config.yaml
n_layer: 15
n_head: 6
d_mlp: 704
attn_scale: 0.125
tie_embeddings: true
init_std_up: 0.0478
grad_clip: 1.0
train_tokens: 723000000
MLP neurons of a small language model. Each row is named by its layer, matrix (gate and up: input weights) and neuron, and shows model dimensions 16-111. Each number is 128 + 32 x the weight over its row's rms, rounded and kept within 0 to 255. Numbers have three digits each. A neuron's up and down rows have the sign that makes its largest values positive.
A block is one neuron, or neurons of one layer that tend to fire together. Before each block is what it responds to, as a language model described it from the Wikipedia text at the highest values.

Responds to: Determiner before descriptive noun. Determiners and possessives (the, his, 's, their) that open a defining noun phrase such as a rank or relation, e.g. the 25th edition, his wife, Europe's biggest.
L12.gate90:124166130121113135061157156145148123080153089078077141152120153208126069180152134159150104076154121127149170119142136156141109191093224177146199120100082056138132124092175098170059100241109104166081131112126113112189140075149100161069163137111181121152116120125145134087184111145112134057
L12.up90:151126152138098138129117157160139170130114068163106141098100177153141098137139130156130107097075185117082074152106125156051098164058185142120168116137121156195140112136077116114183187212169095085091136122131068095164153126099164119115087141121108137176106103093142134123146146084083129121
L12.gate131:145149182201083075092116106129139147108115149100150086170171144165171120141152126141079072092105158070148170175100073176094131138126148134117103101161161137130116055123071106048125096114187118086052111083161151141137144119148167126174185150114157062133117179118186160098140097147122144133
L12.up131:103087107160201165141159096097138116148102129146186153189138134103104093139131117138194135104109121131176164132109116119152091083123151083177199164150156190095121066164107105104154183086104082077150122073107183099125133113094127130102089165151105153085159097110146130139098101115156105146
L12.gate180:131152075131135159178129115153166106162160096151128102202145135146111149132142126135195132094126128148170164108159100150135136113132139138202144153132122150125142158100127111101139159197158135181132091108108105133143098062140101131160105089157106136108132153149136069137145104132070122123
L12.up180:135132087139151131118119053149139161162141129121118177172083137103179160120070121161120147138129181142150143166119112148166088104135100165155086118146092172115116168145148128102142158118137188173107163114169199095135125111120108098148132181131159091061160140089083160049059134141127132098
L12.gate215:149147140135131176109107110124108092129196160160148112160076141099164100169155117108182123084126147120120127135094121139091103168087148145205098115137063132161090143162135168071077092159146126164097147131064116151148070069101154126155094156127157167117202128149097063118121098136129108147
L12.up215:080185135163166062089100108187161123117167095097147118092156130182132122113127110151130115086103152133102131120142151174167149168069113155169121126177138133128197143099126119106072082113152114144122126042137136137129154135123128171167112156114160119136135071094107131136171103140112116109
L12.gate282:145153155168114114130117100131106069080096158099124160129095188143177074105131135173207174099131107120125090140102185089116119099096161079146141093115099137197162096160118089198072105150163043083096095142174159099148117175095154133172129107179162100113113177117069052080091164124141088122
L12.up282:161216128130124090048098111131125160140164141178156123042136114093117135140099092146148139161170137155160125125147135187069158122103147094155128133142141140119176100169140193124127165107071166118167136085160131079136061132130139150139200111073152122109065148102094084141103149161067122132
L12.gate350:153145095139113145147065118135138103087149117143151084147125111145165179118181134168148132112174127205154111069061138105174154153119141199131035153105114118124172149056097133114113127174121109080136117152150158155161073127152170181158087116059119108151142084106143104100108156163111133142
L12.up350:134136137122132123131147121173107126152128153090120122127134028096150167163070081144189133143137161158154122087129127123071134135175109097161127153116147093121104066154095139172122181124101123124071090106153174117127117130111162165147096111130102139129139088124107045107133152108065117135
L12.gate587:219168113161106065098121125079140122151206234118161098148134150115119104139197121163113065133157181086128085109118144149089119158114124131162137130181141172177122080171140151119116152163114144147031114118162161118110111122166132107162137136142131106179124157132149115094098099113120127118
L12.up587:188139123103145144065132084119125084129133157085119100129150151149097142097183069121111101116160103173127132105150098183063131119091186126136140138166124142104126133129028192115145122190138139162134156120160092147130124141190069191077141129093117182223113137157163057186139127124155141157
L12.gate590:146132163126124131108138119104137104091158144158114079148132133143128024172104145103101138170124107115100132169148185136154135191151115153212088086121094096131098148120107105174103160191138145117116187154070177122104143122112114135167101098113136077134089140142150207107128108106117170119
L12.up590:198055125130096070115129138158109142119161189087143148136077064124123073178177101098164123095125147148179135142138130121112172123113138168166087147118130156146135102103100096132173124133095173139104117132068116088072145107121160105110127165123057134178141139060143083126176109130087120111

Responds to: Date position predictor. Fires on the space after a month name, or on in, commas, dashes, where a date or year comes next, e.g. "On March 2", "born in 1987".
L12.gate110:106094215149158118117169074116117138191152132124040169135183113132154154157104127087133069159147136102128131158105145109123114138141147073168167115105095146134143148088137109101122116138176105158102137115131137136163139139148149085029115173099110135190104134087165120202130070111103204127
L12.up110:158072064094131119142109181145113109180120125135111074071112166156141152082081108110093116124115099158076108093143129124134126093120117161157073196100103147126127164072100094141094173139092122129148081138152092095148162135150168068187128118101132091133112148159103132079088137139075142119
L12.gate170:121118145173137184174134102155091163170140125157168118103181138166155142095135137124087129146147122160091150171100146100076068148183130164093114110156072158124082127106130145141141092120111119116106095142143057151166129059174125134072140120106111159158123207123130068164083102106076145087
L12.up170:118137085089109098124092135126144091151155118114108138137097129159181140113134159115091192020157085105130107093094138196175142144132128151146131079145132072123115124143156124180129074201104132137132138034163197217146110108145116131121126080148177128116137085123110111096103131107144155128
L12.gate211:113182161158096145172154151104079122148064110129086087128149143125142102196110110121145150091116105172112175138153097089085197130153207173104149099106104124147109133140116078131159092137102111098154139114178136109138110115117153138156084097150117123128118161111172106157090165152124131114
L12.up211:140148137149134136166144101151130144123061149164137097080147151127136073226082169145130132128200103154096149112115162170122124129195154128142129122111078088113089136172127079117144125097120129082143085083190171059144107158085115148133111098138188148117128139076152104160172134178147128177
L12.gate416:114118224125128137144195093073148118135133117139161078059132116162174112128095112144116103149150110120141160155179116141125147145093133137155075167135123120141154120073162066154114192153141144185140132093133071113167069149151120111073116143101179105110153132109157141116077112113075086095
L12.up416:160110074169070165170181143170100185149129108125148138104198189188134103140108169126098081138175056095141112150146069156182166062174161131158176114095147136110107124135122116081122121138182207146151107104170159063146101133117086171162143102176146159130118122138136144160128161119089142130
L12.gate489:111085103115130119189163126077088178139102103134100163107151105122123149154096121099045138130165121076152177171155125102098079149177128132115146152120096113071057156125146184128102107125082120121136139111129138194139124121113160136093141146111103123109121119053127121101174138140145093111
L12.up489:146161187172065115161106200178091139132134135028128108187167167144154137158112144107124166100126130150119148100144120153086137130151161147129077170069193144120077144146112145075122148141159125156139103117201167180114128127138115156156075094148089095104138131124141207143161156128110160115
L12.gate536:155166116146106104167104121124059154112144107093102180113122138171175195104092143117098119093030105099166163148084115178075084139113147083133102133151086178156128153097116141078143152116092160102126116178152103126071185157115113163154198119063131124125125072140134141082109069129123090187
L12.up536:178109146189092114130114110133101140151143126097115062107184118135173152142112143061108028167134110125129090169120100097138158119141138144079095139102093097106073110084142128148095157164134137037133064107153114124141133101194136165138111126130129152114100096130096110127144140099150089134
L12.gate580:171103152107163128116172161141162143141123131111176125144143097079167136138146132091149092098083097110148080086130131150126143099087136106120106139127071112165146147094132157125134146143137127167081142079074091138161153149143147134085083142141114177130154137128149137111143123135157130153
L12.up580:123173140107108118125105158086167100172141213117159089161132163133159116142111191063135130131131141139113106094164118189129120138116169162174116095165116159116138101142161113087129137099125167125147209177102094096190113065092130149139145164113175128111206109111119122108134097079162117102
L12.gate601:121172105154113115218092140108124146150126089161124120117164098144104088095136117119137179059147087153155091159119088112151103114151103077112095172118079132108167128088050119151110109176149119134150086121127174158172177151117142158074114099130098151112142072145155116109093077151123098160
L12.up601:100148106158129112143112137181107105136095183134105148094107133113155161178136118079130067156155118142204132147111085108094096159149129153171158085088146120119133170093150132149149154103081147169209146118127094176115121101108146138128150098092149122083095164104163129143127099146150127175

Responds to: Letter s token. The standalone s token, mostly plural endings (units, discs, Honours) or Mrs/Ms, also s split mid-word (Phys-ics, in-spire, brow-ser).
L4.gate16:124127162112128107136070129108184179174123131168143109098157156134138115105141132160141136121103121123188156151078123120151109086152086088145139123181108108147109139144206124139142144126124150129120084118125136135121151159170083092083092163166075150115152104101093104046088114118109150103
L4.up16:103110171131126146150101100120177140171113125200085118119138117168130158072149124164180116122148132116149168088113129093148162177163149111146097150168170096143084138143123145108084073174126159100140100179106154157185128135087126120099128153133150170137108144159148135097092129169120161121

Responds to: Mid-phrase connectors. Mostly and linking two modifiers or nouns inside a noun phrase (first and second, vast and expansive, French and German); also of after one, the after On or Over, and mid-word pieces (Telecommun-ic-ations, B-ank).
L8.gate102:168179178068152149139163145128112143172135047142152119147179119120152132115064065144118159119069172135126153110096113115078138135095136164177111124194116116114176086148124117144158122098132111159092176104102142078169098137094066131135074139153093163148119115167150141107131096153106108123
L8.up102:188148137110117140139175114134117119119189134131115084092136165132138112198178137110127127099144083122188131110143128136144076157138120100181085154156157146115176087096143174147176168185133141110105115128138141173094097123208109107144083155117155099136089104145210138154156105142093145118
L8.gate232:159193101114102135131113090126063143189161203124122140088138195092119095133134131120074134102119044129158150143179101159132099141088164129141149117173094148130117104157117089151160173215081111128156143180080167125144108161154141170160078125159119086162129144115089135176159112142188117124
L8.up232:106199067095058150089097122144166135102186113197097079196150122178138120095145133115151152104133119103105062137056117066158076152167152130103096101104089150133108152164152145161187130139094155113087190097134091105169145055140126175081112131081180113127126047119139118193182153141143155144
L8.gate267:188124113163094112121098139161112142150104134112148113103139161120137092173077109082142149126137167153097183076199114103195111135105118125066144100154120049098207127105093125105162128165135078103119146139106102052156168153163105085089144154173133118149077136136106091141075143074179115181
L8.up267:139099097130069163133130130152119162071141098163155101155152169144205114133160155125113132120118109120103133105174125162110058168107155118122154175125154096152092112125097096166142104116179162102103159161119143106153110190125132053119127056122106160140125130115098127134179160135153117093
L8.gate269:121158160160133122064109137123211158172151170149080148103162131156162153137183154201164103139147104172153097090102160160159168070109142141149065076145123128070153157075129115196089191103161105101137084106129134111128116090137095140063142046143121174142084087115102136135169123155127078132
L8.up269:162120091098126140092104125120116144128114085157153163126126158147115123134098091108162175133101055144109061122077131078070118081079129133111177090151170123126114132084082081152108108100113181130130187174150096171060133134115072111067126169094142115143101110128125023130141136093093112132
L8.gate307:088168113164123100074132117102161056140129169155115150118165147112162126103155098092130105125141152142084085110108110133171126159101101074091113098154133090135115105150138082186083035177127124098105108118149160139135122141062108140164132059128157148134089186159116130161113119150085092104
L8.up307:149088156088164093159148135156135099088084112129038098083159079117102140112164098105145129181115056142132145112102135153173126103106146105149119112135143110183157121122052135194185127151160174119145126144083119125152099142055070082048118070161143130158083128178220131185168096130128125112
L8.gate342:124136056128171177153089140097139125127180141150093180208111114108124164133167159125152146137140151168142125094141111155094158133113070113156105163167141156156123135140033177180197180176147133075139156178121126137147131158145097124147095071096144134141108182111131122119165139079153111066
L8.up342:108144164112097113082085062186155139160139087112131094178065129148073101124090148125141139084208097120153124158083134151184113160161126130139137077109127149162170109088078140109192152195122122163113133121148127192143053164078155125130170110100171151143122144034125136150135132062155164140
L8.gate452:165128129144093160097182123117148163125154130167143080104190133122096135103131134097135137192116152136085077079104154135132121102071117135058130116107155099102121145073179137181193156215093140094116199089150132193127089117136114103051125065118115127125139134183092168131114102156119094139
L8.up452:138121145122073167113138114074128128103157166128083140148089128058092117095138132150075066091146092141160115116105136079098144141084163106166174083112097173154120125142108162121085112101103168227108122133126130122121135101187205162129131117152099082135102164124089133183108182159042157143
L8.gate518:130162083145145106135165117146112127130227158118173127139132124174138109080140139105074111123128067101131095108192106131129153114133133117087134190183116152131130081105189126155078173117129164069111119146113125126110173070139092118160100110090070105096060132192167157066174095194134194143
L8.up518:116162133159147185138156202162121091167108089139142137132125109114132088125144133154114095174162128066123142078086145118104015162113072092153131077193142132135150118131180145080171098202114091098158112124141128178183128105082119129156154200176114150172084134133105175118118136159162125135

Responds to: Word-final suffix pieces. Closing suffix pieces, mostly plural -s/-es, on nouns like minutes, months, rounds, seconds; also agent -er and the space after month names in dates.
L8.gate73:161127109110098140117146136124131141126162152164173147085144176010180139154081162092168108152100102098128188139135147121125144115148152102049171105173103123106146134121152117136110139144095129141169123133175088128137157168143109077096126126115101169154147197096093131162153052144165132121
L8.up73:112150074067146105122118159150157124150115117164090085072109138108109118077114129133145099129160162149172118171152113196131111112117129102125121098201136155152148132109146082186071162108129104124127094158153145185143123098188185089123185118138145153104131113123066113112095131118055075126
L8.gate276:106163127122109131128116118105134120130172091179138136115133118125053148097122144119158160153134157084143148131117093154160106079086160098179156131127105078096131133123120109173110133129106115104132093092120154142107097096123101154086127102008142108134168095133114150172106102162171145156
L8.up276:145195090128081166185141136132169100125163065123130103081107102101149095088130142109119127060105139115111136189119128135092079103126106133171093160140077142122139147143143108165116080163065193100141107110151101084103139095172172136162114102105133132150097164133038102149129083054147098188
L8.gate329:128121121173066100154181103170133127075118116153205140069190098123151140118168103091097143117116120078144095119082118124098150113054085122118120116111089085137160155135166051200172155127100188127098145160161132123114106101116121109164052135139098115131149149128180120130114114073182067159
L8.up329:080131146102107137136124099151118194110116143119138101150130114138106115099071109093141100136149217165164112165071114146128104139162036163133139102145124140119046159106094199105188135137108075161153140140144134130118132101132138095088099131153121114087083028114117098096145107093137141141
L8.gate375:148119198099123121146097094084138130194117094165151092116161106091115144131108130090141135129112072144186137145099067147112094060082100097148095128162127126118172168055119085185116142117136139194105113133188083186152159161113149069143121090123106154112151135094140166121112094149134101139
L8.up375:121127142126149200144103206137136114148122087133146058103122098103136119126094138116133088182130089115106142130078098080158128131185126069029120140223069087097141167059080081096149148153093111115182098154166115159174175083123119115156137085176128124153119148141109121138169138106135115158
L8.gate456:142106114148111113139199120152098175167083125100117119112076141206131133143089101131126103143106101093151158104155149157111143152135162125068105135138134117162097070139186141123071121100137130125125123122126079113146208110100131122172116055091130113164113156121197100136152108054147124151
L8.up456:111156155215130141185129151139091142134166102163161166117112153152164114139072131088140132165165078159134122161140105128150141119091098163130158091121080116137149145099158169173144152129161186110173117117088140134125127079127108112059125148171191130160114134107149155157163132129088060115
L8.gate478:139153180134107111104151152157142040179081138149186140140104104061081139132143153136118165101115111158150161151077128162154132138138147067001113180160135133106102108153179084122060084126149151062149075073151123102134131107140109135062162136164135084085123141139144118157167099146142137179
L8.up478:087071115106104138128122084121116099135171117148150100136143183062097075135117102163133113074160200070141115149078136149113099117175150125162072146168124131102096177145130078095073163147093169164160081100101105136150149153133141129140149182147116133105122083062171118131101092156070146145
L8.gate608:141171075132136121155150126143167085145143106194140086132155163108113158096083113185141108113156131194153146090125086106154054161122176054032125127112081142113152120175138090073106098109090135075097110147135120116214146094120104109129111102174068156135155130128177174119173144103119105095
L8.up608:112140075164044096066184098158085151112106092129121131165115131118174134182101135154133109121144191097067101124092125085130109119106120065116125183114120081056099095134144090120113149124087099140060110101214181113114063103053090143068071088119143092145141150194088131147168149109146165148
L8.gate637:157150155107145155094214225145126062097088084144169127136126152153112140108163138116116181144106061123101122116096112132130112125150152150052143140121028108109105129160136114131156127120112117077114145166099105168135109124151116086115135112138134096153127144142118105146153139089133114071
L8.up637:070125145078109140110172122130147115158162165105166045089078089076140151149135137125132115095126066150126136113120098099158125084116159104120089137143109137145198133093148131150110128123146178118118089124121109116128174079110186179122140118156139089066124098119125142141040096085120088137

Responds to: Conjunctions linking pairs. Joining tokens between two coordinated items, mostly "and", also hyphens, slashes, dashes: 19th and 20th, Chelmer and Blackwater, 2007–08.
L4.gate567:146195101144157152134146137180175171148161173171123149113168139141168163087176154070106124079125086132094104091147139174136166125109062100114108171168109091213110111122145110134101111135106153122171174184119147127173131130173122080159150051127107113102080101141108198140113148124173100085
L4.up567:131086089105133075134134142181145142132163140158164114130169170117169169026110126083088097117119121081145102155078116082067148158112104096104092140198141132181169125155125056168156141124080130124152151154128142135130133144143192130101106071153071078127108138154124160087140167086134064082

Responds to: Quantifier word endings. Final word pieces of quantifying determiners before a noun (cert-ain, var-ious, m-any, sever-al, an-y), also other, again(st), and name pieces (Alex-and-ra, U-FC).
L8.gate159:131095168133138112147090099156076130156119089119133123102152103128150154127150156137181089131124185149131176090138118123083195107138122194107098138132149106152127118070100104134093107110143104127150173148103115129126147123151160163118171181124130127146105110144087091145215158138146092155
L8.up159:114152164121124115132121140184062117174091112074103172106118142115130110161135107114112153103112134158172138091164254159061116126151146145121139129125144088119157109175115089124136105153084155155109124082089135059143157092158128116131101111139097098163051076077077099173143117156110095157
L8.gate327:193117068099147134081177127135107105176134127114099144101168144153111117187195089177147069103147153089146105153116073153131128138156128181187087171085170129091160162090139144176046119099126109153108146153163113102135082139182137145177138103134133101110181130171144132111126120122179126146
L8.up327:105149145154123204107081163190168142054118054143104098170136120077102135123137128149158137088085187134119160073117102077131137137152114080129152161082078157113116118099146127076094153120121148168167137088119127114106170138126209128105122142154088130178102110110116168133096116181181200098
L8.gate487:162149108110158140074078157105089139173114126112185124163119216069130080121186101158136147123102115119049163153157131127117131131142132176146038078108126135109140111088130157179077143094082106128155066085125111160105090134150192146158125106088106117115129138095149107128122090116167136155
L8.up487:107135159144144134096122099125152169157095139152079108156168107145107165129105158207146079196091129162124141165118192103144124167071158112176136132140172114143168095129167204093105140091138157125170207087112052132107150113054098147149144092128155120135109123093123061171135144131097142134
L8.gate593:068184108150175163146123161121152155161106165121120104116138169080111074095128130192145140105107166152085097092089183193156118120081142114164121202121116075104176135114162189184107110123125151110116143166077152121143149057118147123131188104115140121102108163161153140099137130100150140111
L8.up593:043106102137168066154104215057135147165107094107140105087146088117192095147138117106059133147125170096091147130167170141118124085113143182204154123184094119103167120163118134187163127124096100142066191128115174127091163162119122161057145101120103146122124194134209117117123136130192083123
L8.gate602:109136111133142185162113090103137064118150116217179091148131112140130199214123107146127105146140105107120147115100114120120108177104134209152116159125129186125118089182156136155146061134081118115136100148115132103141224154139077124147091076121088150122123108113109182102167139108154111155
L8.up602:135124100109147133168130106068121080141116137126097159098184122089122119144157128101150110193124133136101123117151127153207155096147127134115082074151167162086128129079109127139171128132151183118106145120139121047098189155104114126114106157159188129084106136091147146116139084124164055197
L8.gate604:158157135166121109110067117147111093089134097126137152153203101144147132113139093074125129164088115092116153141103185149164228188139167071160140110135123119165167093119147110135077124099158179113124143125150123146099133111078146170118091167129146134080151171077194110153077094151186150169
L8.up604:164188117115096126096116147100114131171153145146151068116148112183155146189147100083116176075137184113132085143174175093151122110130126093147105195096118152221108119125154144135169112121103127161072095169139137132102109152146125134176107193074122116159124161129168161177167170131154133134
L8.gate621:147124107159038160167115122135135163109120021055109088127101106159144186126143053117141122127194123135158120086195105146107145177115106086150146120154102116139127101114166138122131038112094119162080122149146142124176149153135108119178125115116118137167110125125080104099147138079155086157
L8.up621:103107102113108137146076066120106120163136106161151070177115147124129151164123174073120106159143159121143149199142129082123137100107101167153182110190157067125142109175138135130148125151156140156098106166144115130130140117138159108157117090120116147126111085170046121142123142119122074106
L8.gate672:117092101079106116141114075130185081153119126129131125145201116153117141137156095076118125166142109144110121133118139090086132119097129136146173134145051114100153141133129159139117157134116083139032105142163090184156122121076065077171073162109082135142124164155116042103134131123115128165
L8.up672:141101153201144191157115166130158153102128136136146166138117130169124170135111086163094150182204138124104158206099109158115142113196118101136088104165107192121186131155170174141118115103157129070167193129058126141074157206186104130106132137091105167139202103112095137095074129112119160072

Responds to: Final piece of split words. Closing subword piece that completes a common word split into fragments, especially ever-y (every, everyone), ear-ly, sever-al, eit-her, prev-ious.
L4.gate444:121133139111111105154176116132076187139168180114094133136143120143102140167101126116099146114118186152067182138166140177083153216115126119102126104127102123142169076142115151171099141166112114153172155192184161150173159106154096108095117112150108087151188120081122123127139113092154129122
L4.up444:140164127089146074166142100111130132130144206125065170109097138104123072148097125140110103167094144170117136078164133160150096146198145103140111115111092133160133087127117166174134138111118137080169125208131124152171173098155129103103067118097167146150148099152108107091193170107133154115